config = dict(
    d_model=384,
    attn_scale=0.0884,
    parallel_block=False,
    extras=['capped logits'],
    init_std_down=0.00251,
    seq_len=2048,
    doc_mask=True,
)
MLP neurons of a small language model. Each row is named by its layer, matrix (gate and up: input weights) and neuron, and shows model dimensions 48-239. Each number is 500 + 50 x the weight over its row's rms, rounded and kept within 0 to 999. Numbers have three digits each. A neuron's up and down rows have the sign that makes its largest values positive.
After each neuron's rows, "fires after" lists the tokens most often just before its 100 highest values on Wikipedia text that the model never trained on.

L4.gate321:475557460570531464426536516472589491457469521546492429516455425508491592380531440514544494576528492502583497560490557484533574512434537490418562556506534402475662498454520551479590517430490488538449479422556496448458561441517525529480473461472566581454441521496567493538420539459508504539483484476549462473454485473590586561438485474432620500447627523419496486426569446524600496479472615446558557557453451534511442551511416431579431534652524510513445479465449499433455493493494505474444498442566452494534485535513550509485547456492568481462505445487540502420492553561618535540
L4.up321:471445518509618496476516558542493503493490478477513485459497517480551579457443456466436530563414469372515428447568499453453450482464443560537427483508508369460520438517423572482597486534564517623450502505499449477553396543460490512517513518532527477552511535457464554460569466503610473601424529483536566460477486481509512466526420434372523555531542494368478512596486477440540541570439553472479583439513508570496474548471498509426466433462486467488427511523582587509446514541439525518517474558572488507523551530515411481635499445505534446450503465495519533367533548461523456575
fires after: ",", "0", " over", ":", "5"

L4.gate77:566470518438520432373490542484511525470492524439520304551456527560481438547512514507457473563512486398536543469441545454506440475534538536480512536364501525486573506485598603459491524549540503556487510453484497512495494565483484563531514549478524542549479477550521492558512510515505443445471528471491451556403511529405609601519585504571583511496484489547473458487487491520510521494387526406513546579470432455543484441531529516509449446557474596500517529423496515577493495427551421439454532521517506558538500527459631485596492492504504444609490548490521454463486558458549455650
L4.up77:536423477536476533552536547490540490460487571438474458446479482509520486504475511543421507479583501427494495372537490491517504438534631451561484544437456518418436494471533532524521423540473511472471437560501470613515496493435407502521588460534505499506525456539447501406578529616455486428542489563433553534516514613581482538564572458614488440503469406484504539533425490463505532466442575496488515502538460535444501451544516579611497457493466505529461480474512485495566515531484509436393519525439486458507490517549440506534412539448478492562364533474443544504530529516503522602
fires after: "–", "1", "na", " Label", " "

L11.gate819:484501503556474572520452561487520539420453597480486491526556491559477458480535468510541475411550488539439472499421438477560539500542531490468460439506548462407513506441531475541455510551486489510490492540396524441562521487526528478601593500525505516483399496461493614491470480477547486546559510570453552594507536532480515505517423444547476555510470441493517547519493472603409505647496483545462498523510532456537493465538505576471537549533519453519467493508528526541492496513536478573560532431495622508495439469531547461503543498486504498539514488497476456512401450491366568562
L11.up819:522464515547472500460609463463533582465506461442543456559471592505391506447549447478431541496500490586479544471496594520496554517446431583463466532403456569502461508481399493500402536451523532448476564557428471564526519457536570494503415495407529468490566468528512493448537462479495431487494581501428488519473516584473414560505572521482515607633463512478526461589505442520525533488487528413474616492475460506497431582526652543462460511467449572496522429465503458533499472465510586473499584520579587501415553440480473431440482437554500484512468514458543480495547412473543533529
fires after: " ", "e", "ac"

L4.gate435:564494462506434501491473467489373541548507449496440532438469529461578541483547583546526432606471467483417514538541602676503453504451507522459475472534415500515450463537478400586540472371588469452495557525506580521492422593497529558486490369493546577543475489477475481513538568501568542477458503496487556569539464557502439493529502566564519434529536533484495444483474461480509531420543427473567453480573508585495492571471538463425487545434448444526519539528551492430504471563403559511442531537535495488462493424490468471455460535499460448495446539501483501513546411473490444422
L4.up435:490556576406518511491551448555466519562477453427433484495555485528423475584461517367550479507505494492499459470417512594463583531443528491504495562498454465503501564553502422553490405445554464504456583625438489467452422573600481597442426476469497527470585491529429501475376496450551449518502527461480520470470451531506458456507531524516477544567533515547476456448451491543484492461540416423527520449558582489593395535552538476472489526455460511448574423486484470589507516567490460481537494459561533413496529466401543464483495547480499473485528559406516496585477569574493480429
fires after: "."

L4.gate1008:476451547563533468469404512471523379409527470518443548476371548455493496573554621516467484427540500514479514526544550552480558533375373494542500466478477500483567556524442486536482441563497510515533516502483549412503524404556604507526550403472474599555450513524515464445621533524570479628461527459558479493554446496490492470470552418480456422557539489569468468514479498502457565408584554426534484483575513479533486502548506407461435513430456548416523525548529499459427501494441484488459544500539456448495560424565445459466480462535511527514489463555452423459508509504483464434
L4.up1008:525446528474551488499504514435525528531543443417457506415459611508552493472487514457392594492548488438520521461492599581486532527388451494490490493455466462484469586495565474589547475539506477448520536519448483516534488498570507542576520444547525568508513563550489511512586542458666501504469490560524438523566491514507427419534488505568389536521547455441487448461439469474465534535525512564476465480486595456577465420629474490494498495583423585504487529517542493471451500539509447576550468506541530528507568405563453413506449541535552529398433542450447474466532458594386453508
fires after: ".", "0", "2", "3", "8"

L6.gate731:580525527503489502434521562372563435494536498485433422587492532462529562532474518432475467477531493477605506489534507550440524461495461457517464512558479526512488471505406499453449587461543513509498541426473459478438496455371508559453583493407428490522482449530541499409549518580530519472444549530551481543535489621401541555457476525529599521533533502420481453523561421449516497442417601460538462507528510531475457539612500425522548467541486438521482507587535527431549554517525511462502525493528469523541559455502583508486526397419510494446550467513592558474497552563520574509
L6.up731:512392532477559504398530433485577492567502548505534511491578530515588579469526487389498544505557536458473467552498534510497552539503514493466486423599461555459508536497503422486536561550484568534475515473503475483484445412482439529497473575478501464476511402624411541545422502510596417521434563516493469473508480523481546459534374481503477611508513506494538460452511592471514499516478528554553418516507569622460486466503473479593570446551450479499472506499584544385500483501619545586527525552522502502481526414448593512581528542459521480533526535465462549405534486460501480590
fires after: "°", ":", "3", "0", "′"

L10.gate306:475514458605493514536462564590512504474459402380435537490470515548524504441458476526508518459481491533580583422460517459418493450522539493492440461409501449504479596449588428440542508534532481454604510542559536559478503494443552546569417428503486429570567503441504471492534592501446531546502483419505457589487453577498544430509590515411497551496511547492415534525534498477431490546465467506514472635530473439508522483524503413578450558389500442508493617474464578603539522433532495553454426453511423528545450518447420422460460480529507484545469475581441567540519465481522440501
L10.up306:509519392430548463573576418398496518505356533533456554545474528515536543484466427545475537407565532546541504623495491524558506452384471456461500505532455493527510452557436550553521494532505493596471488369473345493473472539483571425503365503585450546514497486496542491507472443464514402537524473487506558541531533495529575568597448485551474568494424444543511502449384495537496604507506450394575478505434569498497369589582462487455526450536508463483443472414533489532460483571419503548462465650455522450410486484518536460473478487538492502538504568448530540523527525485489593400
fires after: "va", " Val", " Cha", "7", " Var", "V"

L6.gate920:461607511428434492511450518547543520525443508530451535395615417613543446432582487461564500566525426432555543578482381549522436430487529470507569555507503471479571475446549477489510455472557510482529451480455465517526465504498525422525495541601501539525487442445466588496493459504521514493463436471553411571513544494549342561424475488526506514582497463441576462510551375538457485594547543539484432519461533564587540510572525431444471530471578504415577396595501469511489528489466441551448419501523563499552458439569480427526513542471461547477480537491546439396476474480529492525
L6.up920:507410582527514552472507422462487534475513583427550442545533397572607451479522570452554610604442518491564426450519537469453484503570481597523565546598456473478528473393546523529504478558467437476540555501442444482434514560508503431544475476461514459553479478509462468421425541549542545445461514506465526516505460562418537493571448410467517422545489459470432464545514536504354547530543498522531498545435500478558497479454518582499470373585521515534490454499532484503545496515505600496490577515563503531495468535461470430534528461541467423517425498444519463488469435546581481538
fires after: " ", "s"

L10.gate342:465582588496511509432457620427550555535528477436503401561445524478442472497462460576483503469503493486568531555497429477510508475559474523459550446474523536457576556452532461514502519501549460427471476402494496648496475486567464486510477435591437451494442526550504532538524548460597451486552483521494468521526492559441470516485432494495542466525516525552510532484575534607447592528505459426541500479497541446534467486534515517600506494509422475519541508498493590484455500406479486456528537550513484449543532569413517513501484501490481386491464514522419433524396576451599534488
L10.up342:512501442519511523451486562485530541448514487398491528416491483443496428449548454479374437441442509512463431424545515484559425514474519558501527414472542475470499569472450471524398515518576451489479430449552440571509500465509494458528527495592433514456456617562466544485443585474542467528535452528524496502488415536536527563555522426526462486499405471527435570498518550521457506590461524436532426459446541482506484549545587513513502471516521507508503460556575558493526530452513498510489542440541514511481470549499451536473491550555484386586416396524533473508464451502609457554
fires after: " ", " in", "-", "–"

L9.gate794:487525405449478563518504555476459536490616545520499468460561502522477505510527480458484565516545430541502510472519500511517479514514509454495455472468532473355525486467451400486509532578439501488450544498490530494534452414515420412529532506390394444405571530558454439531518454579501455536607564573425406550551476521541424483518412499460430539530463472491434508541469414487501530441405504544516548639531471491464511476615475553477429475473576519466603504557431407510448543511494464470536481494460497512538471506535549551519565578459431387532518455557457495379476554445456508570
L9.up794:508500467623426508518485580519570493532571510566463508540448448554479443399373579598478514423508545525473487500514544455453563503454504547556389499449488557583433567402563539593458419496483514557506551520494531484483526439441573528546404487465500509525502445490538449497478435382490534566549524551531436441448448466455397489541501463569510509463470491457425481451518522428547521471521486426533570475501576430508562516484479440454470507565505558521497386485521513538546537530494576460424508457534574451526442481506488381473587498473493539568537409402487510574549504571635508533
fires after: " "

L6.gate263:473539559520488408533424424520526485486521542459488459465406412440477531478509512453446487581481517568463515456441490528523484526480492539535454508434466489507468537460505452457472466487414529474518554545437588577378524532528499515514558521420434438566448497547598556548491543427439451566524462531501536520481454497567535582472526419539498540552428466483510571522548566435536486452378412468569539546563394397513475533439442542504539450540466552568462527533376576476530537440596515519505544526578566531491505545467428429601424537544505482437497511578491485414523563510518600433
L6.up263:564531454431451457541478429470426512519589519521608492507479560549497455424545439509531550463494490497519522448498447516508461480553520549491488602520506429420484457408534497585473440495450602473568496488487545490482391580506460452489399562508411527541541554504533497459412395583543496519530442453408444475524508484524478522494473460533489430484526505441471516457574481533565546455489473540487442391504456373507531473492444539525463520521478449534530516592452514458521437522543457607596495521490521492495480479452547520538550490508489523513407555490551457361421501437488502529
fires after: " the", " and", " an", " to", " of", " as"

L9.gate431:442470413434448505546530504462422532396387458492458417568469587485528525476395474579558545462534508497528418487568531558529439533520539449534478477506594537501446437501548480470519499500509537532494426425439451495462471407551436510511423470557459627454542440438424543462487564471499507463489529486552509522472503469511530439588480501471419594483498600482449466446504497466472451399552466585508420462440563500428470487627435575483462404497456584478574474564480399461539498459495514467547529535518545489496529527402517487625457486555484462429432551410546432544552526457506512455
L9.up431:462518480529495472607510483456481525551428603505469408549448515486576498426425438578474436484518517574468427455608526564486454541501495417484489540476587566553402473551493539417527450448475611511541491407491530473414438465567422546446470496501436514505521522491461564494494480484533458480460510482446461438518510490470527407484456486485478497466553574455548502457548519432580436384530502493519453497530508489411457522563458524460514444582447570543505549551450428428515543454447530510501452474565536497472488427453475439523444521569573432446499513447540487400496557491487533552
fires after: ".", " |", ")", ")."

L10.gate831:494497451480489570515444494426507460437560594520507538427431513536536509541557529455516513481501416538471527498483544470573462569549503486530550413416543397431546514533516467583514570499456514472541512509505605527478533440553483461478587497471491547480534539516422488534414510541529454499542566513443473527513442506542429524548448501535466566556527540575412467500522498530476503545414589545539496574552514466568506387598481577506388534475527537474483502536396508476567494456497392469501455458501601473519433565508449487501499533478481429610480466499507467569449498517525465493
L10.up831:550432548553320492517453497497663437479567571489507532483479459412480430526493475510466501454456535592473455456563481428520493506451390521548524477456499565556484517409495479473471503523518541502492512516543546490619511455559668550488512504467549523587510564554527527474468485504521505623505440565577593546430479543472500476503532489542372515494461491467509482458535486565491589585465515533544477504655512552543596447469374538534524491519510516588472474451550489462593483581535479475477362534548516492591532540551488373552480555417477391485562411466418524495430397535555525555
fires after: " ", "-"

L6.gate275:421545511489586503512554511442436481428418420412483466500468496466550523547458522522553515393628440506568419549525522551499476579464396511467419448529495535435479488510542506490585543449476462477477540502449522469432447493475498499529598438546469542541511500504572547477439522477572483478390426536488569484389561513513557510511484484484386536582449567596548543515435563394559434507458564526525433583560458464497451526594493467548434527581356549419478522481498476485502534447504543472501460528490545475512448528467475486512480422477436452541477477428466491506523551539529617487
L6.up275:507574547521594479516487516482558478474444413475480468498573440392599485492423470521504515545545530564530437535497469475462517454543514576527426403560565466480504540480551569545493550517448420587548535457481516497420521535451547435470545474588473515515499465490625520504390532491532489462479440584477567442468570466648587489552499464479423529503558575568537602490425644494516504534561530605527436500464447538542490580503514503488504471468368540500394513453523475508463521407426532504442522492415522512461529651512556602489551493482481572480478480498516477557578497529581515563
fires after: "2", ",", ".", "\n"

L10.gate226:557535514487528417572481437365480518394439511492487441527515502529571586504442535570501564544486489606568434476481631513456419455501527495587496545481624504586544422518514464542437579504527588528527457510506477509414439526472533567560566472531471508403502482472525562487433538548524437564519502508579524525444528548577567514530495504459488527487437646545520448440507509526484463545542546498500493527531526454457595440550468571530447488493480474552558550489559471516627479459510459432584452472472489590528439469525473506591470543606477482491521586489528490471486448502621542475
L10.up226:493524567550507496560510479430553585428443462395498449512418495509533472509444562530472502553523530523475465471507606555448395473521529501580451550491524466521515413591423514508549500407551574516497389456390537543420475523552496569522492547577455531391492533414505473453484558499561476507505522476529532481405576510589504568520458456499403496492471609562517479440484480482404519512494521498498529498499591551445552413494534522560459522479490457492514506492429535518613422529569545518582459455514494633456533439532515484485413597552507588466525488497516487540559531464524475488
fires after: ".", "===", " ===", " |", ").", ".\""

L6.gate88:448456555508484577560526527498521477448507420513468578475447542516523422504484534423560540448541577570482574450462449449419539488367474474482611535511506410530535539523481468507556484499569463397583487479497488630554504521457509517499520365497451440538460492445580477424518616493515450529457547605542575482443481544550503392541533597468461597466475439561538485559506526454483519502498491609563437539576401502476575492457477518515466467536470542478452542481516480479519497521469534447556575493486512500478567444462547471436552489417368559566474433516515424575517494498501469526
L6.up88:528442522452597518608488555572546499434536565476539481414515429480546549418454538534477454526444608555487501433477509554576537576531499635475440431454481562416572459481584515470527500448472491536473538495419518567557414434481460400500508510488444526492529476470519542437515513562540471534519497569514585503529510483635510480533485556464475545474506583568585468485485464530465564528463596505574636434508525600417550509463525463466490590502437561445540467561627514467483532497445400514449537525546452515505445509611532484533442480393498503365574449424577550507558518460483518441
fires after: ",", ".", " top", "g", " (", "toria"

L18.gate55:506521483429574443591426465445467448523446451482440635442518478440485510578464520539418542434451463568516482494569474534453464531503483473433542502416508445519500545404496519498525542547556603418474512454440457530522541491489459424387477537492453546519514530551480471545503483501505450421478484536476575489515495464507584483596497453580522562553547443585544479535475496640502516502412507514605481439547494505401621491473485536635440492591545498483539536464536459471463514489633398464499511467509485461475508495407515439574418579529483511493458499528536548534492580481517521549
L18.up55:463565536474501448614478426455577446553511488529560540501531535499576511543555458512491468519494512512477439527558557494468424562560491428490629531442549448473545496523491551612465496533511525543473416436424447518431431497492482550535565537461455534476479512522446489546509548549461482535468485522357547503383558537602484424556598537424519598459533465523473491434551475525476510431348545517512446533507486500489416376479509493459459492494504455480527508520498526493548463534523582543561406448498505398568538521494494570523495471547497538554507419560425522489452484478481500457
fires after: " ", "–"

L4.gate363:514449523496529474453436481516484532500493392533451554549536439451474471575530580474532450525607523459474472621574522524475521536401454541323462405496409522635517494441531498453384455495571557429496551511491517415458539392487530563582532510451508567509498456552521557457507531515481453558518480402463522502403566550488588579530521508512563474421549519575544547503540516493557503406525568471512544556508448501560496518506450444456474498529458430481478525542448562574455431458562587423497499512552416513505513509528581495491548489542442445551473527576448485448505462516511539578
L4.up363:444430606534554530475467451512473574598483512488526590467480506486507442469463443472562455525427511557514439451522604523557519536440467554402522459534553463541466607494480541458546527514477503499534534428479472499442452458529511543466493461464566562544484492512525486525501601546505477567450494514494430440405461519405571515502499483472442597503582515611533463537580520494432521459537513514507553480451502493486405626461434505515579411489468565460468579447572502557479550525556484502581584464559533499428522527477438386498481570574453482524425510540393493566505513490573523592
fires after: ".", "0", "5", "3", "7", "6"

L8.gate936:465426529545422464562408506409556419501489584530477537409555479505510494402495464499536469511560471582429508413518471471521473561484377532503483476452600490461522570420513546539463534546517508582461527389477536536429479572506586553572456479394556492508515481475599628519506518401453480587521478553561518487481497535599557463549342421568456521547488525459515541467569418458467580521409421487550509536527555449513508541551343501524452488525476453460452567490511449514545564485537478469576374510590583482578480591478445467560487485547502455526451438459421480447453554502538465465
L8.up936:465457452494579548561482430508475540477476488439502490413566425491457614534553640468501577575448469470518486426440390459504518525458531459501466428459421464400527490488473409616482532510484382425529490555501566469502531526511490436468596511505528486441535532460449540516473571522531374614592542596400450561505411505450428534488535480471469574541502531537425556501501474437476504514478526535548423544548442478553513468550541554505426454442443435522514496523533437475496470472518563513482537456484508507494486546494557515467511601483512499521589498608533462515494517513448509571
fires after: " "

L18.gate212:557520455498467529534457538515522534560438523590457443515521607576551543580496548614534485609525524466568479546530515527359517500487554469502494524448429440452499499460541546543511383354527574461457487556458422521520529498546517479460465470467494506443595610485498493471515575476498611465508535530443517519460496492508481540505524492614500507410554502403470417494515563531489382482474485578463610428458496591466531545601471517471565515587483561525497503521419461487485545439464536511557466500469596441448506537515574512499462459486552598531470541542515431516439502523515491463
L18.up212:534494485449506531524440489522491536480472479490407478495548490514591574515447587499605476497436571571488433434490587491426493432487495586502464593520488597491428445506465489449427482466473503441496520470412486510483415471519474541468456465530487515518538509620501434487514595552516498520565541488504562579423447561506516426435563450424565579467564579520449493567484457475552520528457527495585473493546512537459535534531453451536614418525576505404496522528469513472545524458515547422541498500533591546497505548561523400534604516453531445555581514473522399464411507380476481495
fires after: " ", " |"

L11.gate393:410529569543540460502527401410424512563521538630491529548510532511451524568447544387481516530567412450516400448461491466453485454563490446471457523496535542507481477360498482563551502473486540539570482474497469438408538544565532542491566542543408417502583546522467412518493429417498444514489549518466461509437420468541444515565420465528437570552499567520523485526496466475521528417522501492488541540476400489512488575486523516441504528503481434467442470478509502574510468403542536460453506408481559436525465553449580529434484562474426569536424492596490480545469623583389516510
L11.up393:491439527478534474551548483486479511567474533538446445425531544560450472508391616459587493411436515543515355424582577352515529493577536543481479545474498533522493597420557404522527431462479427438513481515517532515504541512442444537450560448534492468589495554454527517504549511573486462594426587542500492531505434454432506471448442515517499470479584491442468551496465524523521473566474505542502454451475499463555517487541415472489545477517549437419527449484558461546566490447553550444456513489462461499477509607555549534416580533572602522528462512461577417520402506545550490522
fires after: "9", "-", " ", " (", "designated", " the"

L10.gate587:446538474540462508597468603507512506483498473487507524436488556498532457492560576522516472502594499504473406471486564493501507483428343506527503552464459377465450611438490537554497462479434514454536567577556445496543537502463466434553528479468483571519479513542561540420487517488459505522563418584463547483571597507488483464555447434559492490449579506456456589495542529456523536437524521557527513483552461462530509427560513543456473592499469549514494439553444526464447519527498528456495465464523600372448396481463563475473560449484469393507469471491554399510433593539518467507
L10.up587:511457468456482551548506433420507447480500584453404476523487501545569442484434568533593478547564486430428461501539600426505451584578411547515487508430524508520505434510541493554481553525520505614472477538424576507503449516515448552447579528442488516401496545570378539586362547479517525522542569440453426516420406505486481481469391546542470565582491528563507453504575518490497485528405484485453465480577543508500542499539409546537510516542441506449526401482497456550546498479467445486603507478480529515484514513543498491578488636510442482533577517574520511586571585466451495425
fires after: " ", "-", "–"

L4.gate737:528477477550556578541528482486518550499457559424574416432514436548548501534398382520395467636488473530555527478498601584436623496520507564458563434516438526434497525505522466513539455426455598442509570478446609460447445518499483540562527484549530474449398491524465584485593597518521442543534459584546461449461533531569604466511496512501463502476484596435508510492502484551473432512438533525570510520497454529461531639559509528507481439497416539520570561499527586409546503571523519443490460541525575493520523529505495482561508506539453522458573463511461594584527566506501380508
L4.up737:494437477560550525474536515494592524483464480426557484426605414544529497488521452503366497566438524580539532477465536553450580457508572493509612512476414514473517529529558447556518511455499567512505542492462552513532508477537498487509472395509492507489477462508507554447521509525561520532486510507524431501512539526569525531581534604470504465465561548469539436490508561547416462486475507485504490453545420536469543566470545532412492433442489529562572563497531567483479456581453533482483537552413527590558438587453563567510518476474459508503559499580542555569506457502523368423
fires after: ".", "\n", ","

L9.gate548:472549499517443466559507479480445433527494522551494561506545502583483513465514439453522371554588465548547549474615450500466476523365538580633555521535517490510608522456499562586477512461564473472612522466499534522421459452483552392528528479542476497518500423518549392546491502494445455504504539500521504478491434582517474496521485447446549479468466425523593484525550537522534529523450470514537498472554432516553488515473432498551577516514488428616499460409522413515506533469427423458520413538633489517419507490562494459455483350601470458531489422511410429391482578554568482539
L9.up548:489553486475513560569484474507423525569372464475489519414495513442452544516473544482589516470542455524520580470452511534590534514619563468445489553532534467513503461488464423583499521541461507492493585489527472505444550420525571453543493486447453434544556531531427474504555524487539492525554490598465557449491445531472502455513453561550476496470592544624499480581460547510515522524426465495548486501549507551456575512438390547424492544539506554462482526585498519507498426547483524408549521593480476485398505509466459452530411491464541429573502552412430496486564556417467575539
fires after: "-", " the", " ", " +", " and", "–"

L3.gate161:544515541513533475413479473491482424506417499473401400398555498428420508485519449352459518505616444447493472506447642581507505609431501466510490445458439557489502446546531526435552461393555502556514535577557578463446453504507481509433602492485553518566502487443442620552605505505494465552453457418458504498514578459491490413515530408537524539514441487547549500581569478492539517484480581466434439454502540407470462520482492488387508463480500514436506452524541431486534496484590515475524508481543569498422469481453490493541518435584495484523542370465523550509473547480491501484
L3.up161:511434544501556466470467473524510451483463503531442421397546497412438451450531520393502658509523510444496435446382581525532577489546545500560431500498424553464483450462506516494568488487521496632489515604473578446494513518493524451466563471475563529557480467393507557510562554499528503540473418480503516515581559521554497448502604449546477557503447494573558476574496434489523539449495585392417441482544562448422498526499510586446508496399518513491563507455599454502443519502559433492503536409488513550459480507451480459477487526526508526526480415525539512493531581523539496457
fires after: ".", "\n", "t", ")."

L4.gate170:592450538501467538518425487544457425559600458574433526510522501425512530465525573474513477507575439491504539526547596606575531580360483459442533498524520545557569534533514448451450491470525556471478557575501554551470491590494489550469482442429519437536495489528548541532483574475559422576462560481503564592473451506590461528464610534533479527493528539509473423547441455523455542529546478436540504540522443506443481546445564455491555532454466569455559532487533479574482462489461513531524418496527461459491531440534440480433500578491403507502541492557454493431562462533524497454
L4.up170:467470536458498469428512440489432450513554395468470517515450521597505523539572486486412496629573436532501589555525519661489555544466501423456544535522493536532539554505477426456444479469550522467533564620409600561480426579505530522538556513466518486500480486550485544488460500561592528517472539512488578663519522473523521428513536527456437488514502539483505421489409438455556532466575438503480488632560488529469415471546605363544539501485467503525509429473487479574413526497509442478529538512469534445470548502492451529440484582513527497400464548563528476468558435499486417393
fires after: ".", "8", "1", "S", "5"

L6.gate997:414442509451446471425405336438448457494445492525498526476530462563472586451448488376514551509451458538501509543487477523478447482438549507536482609546451427447547491492519399483463416472457493438501537524571511514413498530491415573548460499513462529609485475511561485496493494486408381429531459488450434526580513549486558467469505482559596606525465538426497497489525468569457535534417553405506511542484435466517529509550482444522508548370531419453565473450444511489518489536494518582572396511476493516493461470478480489522486556476552444463414579535534453493436505527453510508
L6.up997:447476520456411436447507515447654448412523551573524471455446568529454470459492440509545493514490476553516498541574505489494516515495494611410559448492543527512573446404651490507538539481441430530520441454446520496436530580568500548551424602419591521533561589519640480573504492460458404480499571478479414483518523524547516517450418455464541411480506483490490421485574568481472535495463514431541493495479421554518537498415439517462463509584548529506504534513580618509471562486509460497529475516521521531457418555540466454483464526566621505528496542505487498415436500560566476550
fires after: " and", " the", " The"

L8.gate176:437594498434478520519542453522454504475558495555480499497513539474476557459552492570542516526516341514459559449600424472429546551492490456553474358544551547423465511489447496590531516432424428455501534451358398486467531496511459413500471520536490569524566522428503453478423518390530525465446505595518457546512556557507519493523593466514539447498477509550509521566439516427451469494424598553501508468476582409485494607452484519476490491544498522544398504516491450391484545526547461459488432465572463451537575546473500471578553501478451487554416517521580486463424487531586488428
L8.up176:403528405515538507558439462463536541500518566528563471483471459514581512420541509552524525538531465615543459514458454502480447511672514502564503488562483479512599416436504481539528434620526458487478532446553458513449502504532591489528471511548492454498532617429541469570540549419545597478466492550451479511573516568573483496467561515549569466464487492524542341486428455483499504530431479575610520498557547449590509447579504404478473558567560475528466487455518418469515444518539423558568502501526485554496506518511567447422460454479586486454502529468550443438497478451457522451
fires after: ",", " ", " the", "8", " a"

L8.gate872:516594438548519534562571530434457530448413545533501554421433479528434501516484440458490488491477418473410459525481523542451505514450375537500495461436471502532566575505533528561396549509467443410494528462498545512475415564584512479408503520523516619415425527581463540561415479482575440569575549480439479544592462484497403488488508475471495514571577551496506517562558586486508458487506482500563570584569535510587528431541464493418501507505531505526594461565467494499488591496485512561452448485504526461479432526491458488490497547537512474544472478472550438519430500521493529580
L8.up872:527490549571430576437635540495605554529505493458579517463595525454561495487487539471540513422600557527457431438572452520500530570449428541485490465515513462551522501534516504521502531540500495525494566421436516528540532488471603508516458464448484518494612547443557451490522507532556511512516509511509484609478565575536532401494493465415444600536588523459495531506542473466436554485488495540559520538508486580560459567524393543526498560454486498501378513589494491519550515475458499505687473477466572485527636528456506501532528574490511439442516415521482421517477487513519434457
fires after: " ", "-", " \""

L18.gate924:448427478522469416564496493445504516518459489515537472441452543564531502486512518552576542529517461426467368576464567560481500456439494427475467574469439513519473494440433430504521518474626506384430453509442528504417446475507588489530446502477556521521380404504443524578489535479525534473506452450483514422561544462547550483538456474513427515536531507524551478526563502525626554532406554579407461468567583433530503437451460506540466402523576550485431512519442320463484494464529356476526426469550508545566516589485489452541435522570504468523453462484527412429501518440595438513
L18.up924:493447557518558556547437532461434444401549586515535464480552476530561463511473529544489546549463563450559536466551500431487498506451482416476472533438489491439498496446502435466511417622437539559504556583492476484478451539395605516458497505512485497387548519564470401546426455515505511475589533628431549533484442510542471511523644472457484555599489493559517575474487528487446522464512546584474445584533533512551523518432617551509512478500547394494526402453443514507508513462489567500501513485453461493465426492568466544460478537485432449584480516463500471550525531544567608501
fires after: " ", " to", "-"

L6.gate435:526484475453395506558461508456515474493424536504495477436495585449480433431515471493542485433565615538558434478503592546489526549388400472530466447500485560548459601405484441500488560589580484549456574513442421441496455494462581485507549445478520488476508555472522509543576540538552480531506543551534522541501507600448454442477392489481478535613462360583562520494461421590497482476460411518479570447559579415548438463568441565402513415525465532573452433518493553542445520447513432405577475503587560402475547518476456440533432438556621461453402519526537480486508548585466506466
L6.up435:536444518455548532527465573530404436449465519565441547523573465498587416607484541454599560465544455529508527507558557521526459459470549555572408434464532479517580562382578447571387445467497431523456479605557463461477559491541584475532609510486546582427492410592400507544408504551501442425524498523498516504451505467502439420451397433534532490494544462586600458493498489520531507611440476597432484485491515542487521438541497525530459568410470464479550454567473491591542394423455435460546463472460555428470424558500478527528543432518498422527418541482493489531484603554467492494
fires after: "\n", "-", " \"", "===", " ("

L8.gate824:460473532488510392486475467469456515576591613548584513511529502482482404405482528447445462553556473510428507484509477442532449534518568460560531492521568465525491477437484474478405504441415537507541523496379521530455520494542519595568531594463488465501526462475446512490516419494468409514469477486561499557563526499424580523514571451553642590465461482516553567595448539434520447524517457494425519460506496477487458568497517425489538502548499480625450505517566552502538462618496530574549477499507589497560516516501537517528542475508555500543484486568590453420480539542498524527
L8.up824:461533579493499461504593534429433550447456438536450436532522540460494519530447467554571554514457529487514439487459489493444449477484537546410564443451527478466488450454540522543534501469526462533520491462499472496475446491512604463479452498465591423516452561451492627531589473550582418514566486442419447540570436492550604497488498511525603514481488475463430570454428545480506649474535486450501498553467439528545495502516474438462499516541537422545451464570540456424562511512562511560448488475539421595562483530475541444478487509616429450521547603455594382459543499464549528512
fires after: " the", "0", " in", " at", " to"